{
  "num_attention_heads": 16,
  "vocab_size": 16384,
  "norm_place": "pre",
  "bias": "all",
  "init_std_qkv": 0.0169,
  "init_std_down": 0.0241,
  "max_grad_norm": 1.0,
  "schedule": "wsd",
  "final_lr_fraction": 0.05
}
MLP neurons of a small language model. Each row is named by its layer, matrix (up: input weights) and neuron, and shows model dimensions 714-809. Each number is 128 + 24 x the weight over its row's rms, rounded and kept within 0 to 255. Numbers have three digits each.
A block is one neuron, or neurons of one layer that tend to fire together. After each block is what it responds to, as a language model described it from the Wikipedia text at the highest values.

L6.up218:091122120069117091131117171121109121134116103132144170103131131099142118117098149190131131114129143147119141117147147158080114139085120158133113109145136143116115120091141161109077111128102120126118137157141156154141099141153094124147098150125101173177131124138139124132160151177120115108
L6.up2904:126128142082116128117083129139113131112157102139140150104130102139129145117093149114115122117127138139150144099147114089096133132148129135128112169140110139157103153147122125136101132120120096138098140126171135174144072112119085102125100092138102147190145094104139107119080160157127132127
Responds to: Passive past participles. Past participles in passive or reduced-relative use, usually after was/were/is and before by/in/to, e.g. used, recovered, approved.

L2.up176:109138096087129118134117136161123126150154136127158163108154114105133125123113109133179114139136104139127138128103141149096069116107165107117141095140116120113108134138091127142141056133107168154127127099158115160152126103109115106127088153110098145094153121135161121080135116154090130098
L2.up3374:077124171118102118087151129142099091150101117082153174116137156106136129190163142155145136121141128106133143113113155181075115109160153157119123133160143084182134146169119114078135144151141142153140125121143142055167103128140153105087121105150129116110137146141122166100099156121147140161
L2.up3791:125074146091125144093131154124109123117121102127127165125105166125168145130114178156159134131107096143139161136118122147098064120122122135070124177169116146152136089143058134102106126108098119166162131172111132121156128126122074132145129167097121176095139135173109086109139175104097093161
L2.up4011:154134138115116091121137110121109136101113127122083131162140134119129139148106139181154149144175124147117152157185127152122159135136120148097142133151134160148133118147163129133126111128098085153118117147181113176127121153128120087101141120134121167140112190115118153113163121136109107113
Responds to: Passive past participles. Past participles in passive constructions after forms of be, e.g. was built, were shown, is seen, usually followed by by, in, or to.

L2.up545:094130117151112119112137143095107091146116118093135130153116106138129167124196113138113157150135117138153127140080144142051126078124094123134138138170128106134133123160106093127143122126126137118152129197130111093131143191125158104113129137122133147078154167094118140132129090145149109116
L2.up1398:151142116156121130116066124086116094128146054153124111173154125084124149186123140127142147147114137161142131121122157129123163161098130117128127130149181133176157130159132144146130125134169142148166155135129098104161110193162153086144139132119108164097174122070158138152138107149126151114
L2.up1525:141139109203151150149129095094134121184102120121069125091090070136127150126163121098140156149142080081153137154165147121123151085133106111111166137101129095164132142156106163142098134110125118145098117130126120116111153154129158128095161129128113112118097164117088122134089145118140134131
L2.up1772:157116132163179115073108135080116113136174068127149149143134125128134137119150113125126145144132102149139109138132128099123122158130120106153142135170175134165150140136122092123148149125147133166158154149130117144136148149179156138150153129111118183144141149092151110111093144136128109160
Responds to: Late cells in stat tables. Separators (| or ;) and values near the end of a row in Wikipedia stats tables, such as the totals column in football career stats, race results or standings.

L4.up335:113120117153139147128110117117143122130133156108168134128114136106123185098129105155109139124161175138141132093143115107112118137167122150146151097126114161174128130118124136152143096127057137158078110145121118119135143141110169137119146088093157122167127098124129101146118112121075101142
L4.up1596:120130158106150140152152125135133101114114142151116106106143097148084187119156139140123146132100133111088105119119143080139122148099151126126097084144113143184126137106112128140146143109121130153046106191111134102121129122107110154117138106112118106127113126123102118112128143131140081105
L4.up1780:104110104100114103159148111128141137136123155104153119098159108085122132136112116119159155149155142165148121068149152113139105128106101094157122129101120133145148130141155129148142119094148192135132121167142126118124088089142155132140169125116106147097182143152097116137169128149144113167
L4.up2725:148110154143131138148065101127121120133170150120133109131098168153117160162095086135101138138134162098102138115128114096125128133080132085153110107136117132156116147143139155164134127137125158136113122134119098108116118121123126141162120123140095106123135142125135132127127106119131095156
L4.up2930:112143134169133153116110086139153092128153154188135125136128140108115162143140112133099117114160121149137172130130092094119103162112153129132144139114181150114169116184141160086134127144108140149157077125083140131094125088152139165106159127134126121111100122113093110152129159105144115114
L4.up3587:167174141105138132136165090132127103144098141159150073179116139162106160139100127118097096137113135148132142102083110111141112115150117158123128146128149129168110116182118137106154091097113117120100111140118103115092086143162146120141133108120161133131148111134109132148154151138123120154
L4.up3721:133148134150108122130164131141129079111119194121117097137151107150177127082095145134124118132161093099149099091141172138124105136099106102100147144093091211165121155132110155113149123097143129108130156154105128097095146125105112144132093131122112177150130115123099083132148116190145152105
L4.up3767:109105115142166111167173138125078151105164106118131068127126124127131091156132123141156137118099153116147124076127156095128147131155130161121135153202109116112175137142155108165167107122136115155127055128151139130148111083155165100099138157105129131082124131092126145145158122124121117165
Responds to: Digits in converted measurements. Digit pieces inside numbers, mostly the converted value in parentheses after a measurement, e.g. (639.6/km2), (−1,128.6 ft), (6.21 miles); weaker on table cells and counts.

L4.up565:151131096096116118168099116123145123153149130123131124120144161125110104158143097109152150160157161106130156089145145123081096108114157128071142134178194122147120176126190148108137106142133117126114149146138156150152122118127105129137128138131131137151141121139128128122107117143097091138
L4.up681:111102140101126133105104082122167171137148144165124136151120164118097118129143114125149111127141176114116106122114122120152126093141111150095171099155155173153099139129104094117100124101069133149132176139134152106159090132145141094115112135117078154193143128134193126137146129128138121082
L4.up1724:110123166116142146084133174115154178087111121148105134125134124110097130124114135151117094129164127143085146110163153149106117136121119112128108139160147153128090111097147104127140119128172114144135170148138175149161087113131129116139105145085118134164148144097123101128213190148113153106
L4.up2124:109101123132127089128152092124086151119133096168124118182158109097100144133100124180121116126128132122146165109130119125130151106127124136115132116137125160156123124101134103073114133119122133127122099150088136150144113116123108095121134104122125126170194096108135115104137136158121119126
L4.up2976:159141163117096130110127085132128145126116148113082124133133139169105138133093079110096141097121150124112135132153130149186111085125098113128113102094130125132095148124188099119120145161154151092123111134126139108143128133162161094107157103121081161123154123161123115132124155085157086124
L4.up2997:109105124105163083124126148105092179122128123117110153097111091100109102118104182128098132131138163127137123135140135118097133126125146145118118143137162204120129070096110129079114109125115100124127153123137101150147081107159085115103112109103121117167136082086110090146138176152142093129
L4.up3237:137127132107120100053121083152107126128138109139168116130123125126115136150118124143153122127100134151103124130096132100092164092130161094116163143132153158150125153082167118122128135123157142139091126086137160141120122158146160077117151132114092108153139103118213148125121112119124078163
L4.up3870:117095137105154098141139109118107181143163159101136178125150152105137130154154107155160139107167110102114175102113156109086120095129132143127130124146129151113118163190125143136123118152085100124093106161117138145099122097166106092121111141126128148174161122117106131118122138115126104130
Responds to: Passive participles modifying nouns. Past participles (or their final piece) that postmodify a noun, just before by, at, to or in, e.g. made by, constructed from, held at.

L2.up1215:115153153084134136114142145140155140102151121122127125161137125095121123128124135138141142124123179138170172103129117113127132136152162128097133122105110083156095115143126155110131136199148137134144172142130149157127120185077145133133108131153133091131144092156048085128144140122102139130
L2.up2581:167112131127126171116156138124100130140170128107115147165145119130140154153098132124113157112165138095140148100168190106166157142135063123126102130130085124115089100083151161115140156137093111129176125088091120117143095128067112159141113088147148114114142104163102075132111142147147123157
L2.up2592:124113135142158136099097102136117111159127111116089123145129125114121100112126105105117126072132118137121146132098082096163142110119132123110100119114135114153173137138146139134147099126122137118120134161117183126130149144084155124121139127062155095130125132129112079161153107129101096123
L2.up3545:103140106107167144123141114117120126150140077091106131149105134103148149159089097091064159108129202107127159114155139171172080150124145106117150132099127091124121117114124096127103132192156145114132150115114118133099121163056099167143141100151144134112160138176080103153098127150114125188
Responds to: Alternative-name introducers. Words that introduce an alternative name or term, often in opening parentheses of articles, such as also called, known as, referred, or, born.

L2.up390:134127142153097141140120155177087142124101090135149115125134120111126154126154077153162080141167181139140143107147100103110170145141165120177125123137131155136136086124132135130141131131122151143105124157131114162134111130109104119113137175112157155107135153106102176125119115143103120143
L2.up1315:122145103119147175136113085129158095153154147099123066138171137137152135166157125137104086121171155131102153154153108165114120136156140125114141157112140159070135165154145121151132105096156154118152081166149117121130094133119145167141133106110140104113094078135081120141113170091100122156
L2.up3639:128152162094112080121088139126077157131128109154126089124123102132160137128130116112123092138108078117164170152132101114131147088122131163158139100134105120146107129091134120137114131108113139152124176139146149135163136114131128051130125150154144116132157122132100120076133149123115148091
L2.up4068:087147099130118141131137073152190142112136111145133088136109152107145161095192148135113159078129103094101173095104088114119156121096146127140140110087145122161140090140113140076116115099104141122125110157105168098122124101135134177111151142141146112135119124141132092121087151119112093164
Responds to: Unit conversion parentheses. Opening parentheses and number pieces in measurements and their conversions in infoboxes and coordinates, e.g. 100ft (30 m), 5 ft 11 in, 33′.

L4.up411:120162144162097190124085109115104113078129117169133131073105113148122131152164094144139123103164129092128089120131143112131138092147164108164145117127105113141107096172124133174170136124143132143132085147167156187130150083137116121141108084090116142099117142111108112108164086157109118124
L4.up462:142145081110121091120140115095107102146151091140123095133117110119097147137119124109117129139137108107109132105105128096134115166136154099118135129146132167173187133133112124153183148126109175134124131127087111144145128139139103139110173106124131138126174164120112165116126148130114155127
L4.up806:189090138102098112106132142144135084147094094151135113115113098136137135105119094138134113144146140137162107126145134123176125119080088102180122185100160140111131109127120125147127132112128152174123074176157087115147121119118140118133098069109112162109130129150133126134134119160092133122
L4.up1490:069101116160134120122128119101103107155126092100157144149130151152167139157115076100161111091145129098121129126099089136101147115124110083106159120164122133101103135155126139123126125115109140119145136161123145081154114120112142153102163094100104134093154125106128123167129146125137132120
L4.up1539:116081101156122083153101151110139103142115117126114117164116141136172143082138091126144115118139106123110127130088113095100138131110115124128163136111137137092103148159114189135080160095092161124114143138122124123129131129108169131124125095125097129142104098076094114159110122155168149127
L4.up2257:091047106171115083135131110124205134126091071141123101146135141137140129141159112128148109143111125083130118122115133103094114105126102118110141096157128097138103116160074125118138171094083124148146106151152103121132134145113127111140108114117126144147156107100132142156115157145129162169
L4.up3369:102088107176150092156165152124177138136116163099131123141108135174134106124122123141117146112161128148145096113104100107139093127083089116097136110163161105108121126164100159151122122100098157115072146148103113131105145105080160113123143115138098112145126149143121109151104157128165118132
L4.up3480:091138108173116151136097133144123104120137116140131105157162141152140157107097123082059145105123131120127137081112131109150135140110108120116094158143142129110087139148134105127097151113133158135148129095125110145146118146104119122158136119119128121136164154116152149129120120157127155123
Responds to: Late table-row separators. Cell separators (|, ;) and numbers deep into long rows of numeric stats tables, e.g. football apps/goals rows full of zeros, election results.

L4.up302:135130109136126108141088133151119168134144151129084112138153109099117134139112140104127118162142098160164088101123100155134144133173126158146144171109100131159118108169118161122105104124075089113137098164111130097154141108156121108129180117142157130116140109161137111125156097096124092157
L4.up503:125111131102137101124125104103118121099146115145123146141162075138165173161099157115119096118123134116119154140075090133109160158169105124126106105160135084132106089125158095102132134146113133123172149130114142091117128154119177115157123152121127099130127138134141108138101107135132146179
L4.up1398:093127119133115122115125136143132131154123135118179126142178149137135124140131129140127150122127121128142110122157148104118160145133151132119162171145136149148153129165103126123139141141138162120136135129142140110121128126176116170144121113099127105111147157126126158112143121151119165149
L4.up2496:126124152119107153121179080154147148177138158102119104098139144137104101124112153140089115148105177153129116116152095136126125115165126122127112139115160123074151139155106147107095105137108097153172102121119140138123116141053140118147153096107113152108104120078100171122169109149125138147
L4.up2836:133116126170095120137129118108148142144149154128132143131156131115097120116075170122182129155123102141119132158122152116114191115135187151146128139116135094127122164105115107110108104097117128146135146154120099103077140153123104122110129121163123122111127127153141097109085090117103145104
L4.up3395:126114157111099156113111121112164115129187096121166133050127131105141115148117111158146108114108111181116108129148159150145129152123140126134109168139131169147121103119158095101116102134154144105139100117079121139100108152120120143132086125125113098095149099140126171119126159126156107158
L4.up3925:102128137065084125136096154109098127126132126094112139128137143128145165126117153118168131095184136125111140115117154080110152117153105135153124171088129143162131114126079140174073103117133103118126123141084190132117152109131161149152147124127136128110181137079144116138162075097114126157
L4.up3956:101133103119123152152147150134131121120115091161106100118141132137112148121103125156113128099151127133156083111164161137098133130144137166109118134100130091141112143105141116081173122113087085101094165121117128138132115136136152143127135123106129162148154138116139101170137146158121160149
Responds to: Name and origin nouns. Nouns like name, origin, named, called and originally, usually after "the" and before "of" in Wikipedia history or naming passages; weaker on period words such as time, period, early.

L6.up345:080135117115154128146099142087149123139146154157111119111138114164117132124108155198120108088119162142134052165142119141156111113143145101163155106106148146160142113094128135118150122135115122134126174167139104142137168133112138104127115112090099142111120112119109140123141115160127139128
L6.up3314:104112142135115130143161133157091100160151147112151074123179126121150067116152122131136166132129116134118130107117118148092131086079134105096113164139182129144129151117107118127101134142104140149170128082118122088130157078152134119122122111088093131123122099121150116139144109136162117095
Responds to: Name-introducing slot. Token just before a name or label is given, after naming words: renamed, name was, rechristened, nickname, surname ', plus some table cells.

L6.up233:111056118126128166070106104113177146088137143104130081148129126146108155117067129129131106097144128143123143110069147112151114170112115120139143092090160156156125127147123140143148150147129154123124127152132092102138118131169150112153148110088108138139140145145128113096132144140164124144
L6.up1275:116111109151156127080114108140118088092132119102152095139155130135103133099095119139147147134107134128172121092096135100117147117117141135131135143113111173171166108149117154089167115155075151139096145162143104126142101127114137149156107095144104138101121122138124138109161156138130156128
Responds to: Digits before units. Final digit chunks of measurements and decimals, often just after a decimal point and before a unit, such as 8.45 m, 25.1%, 112 mm.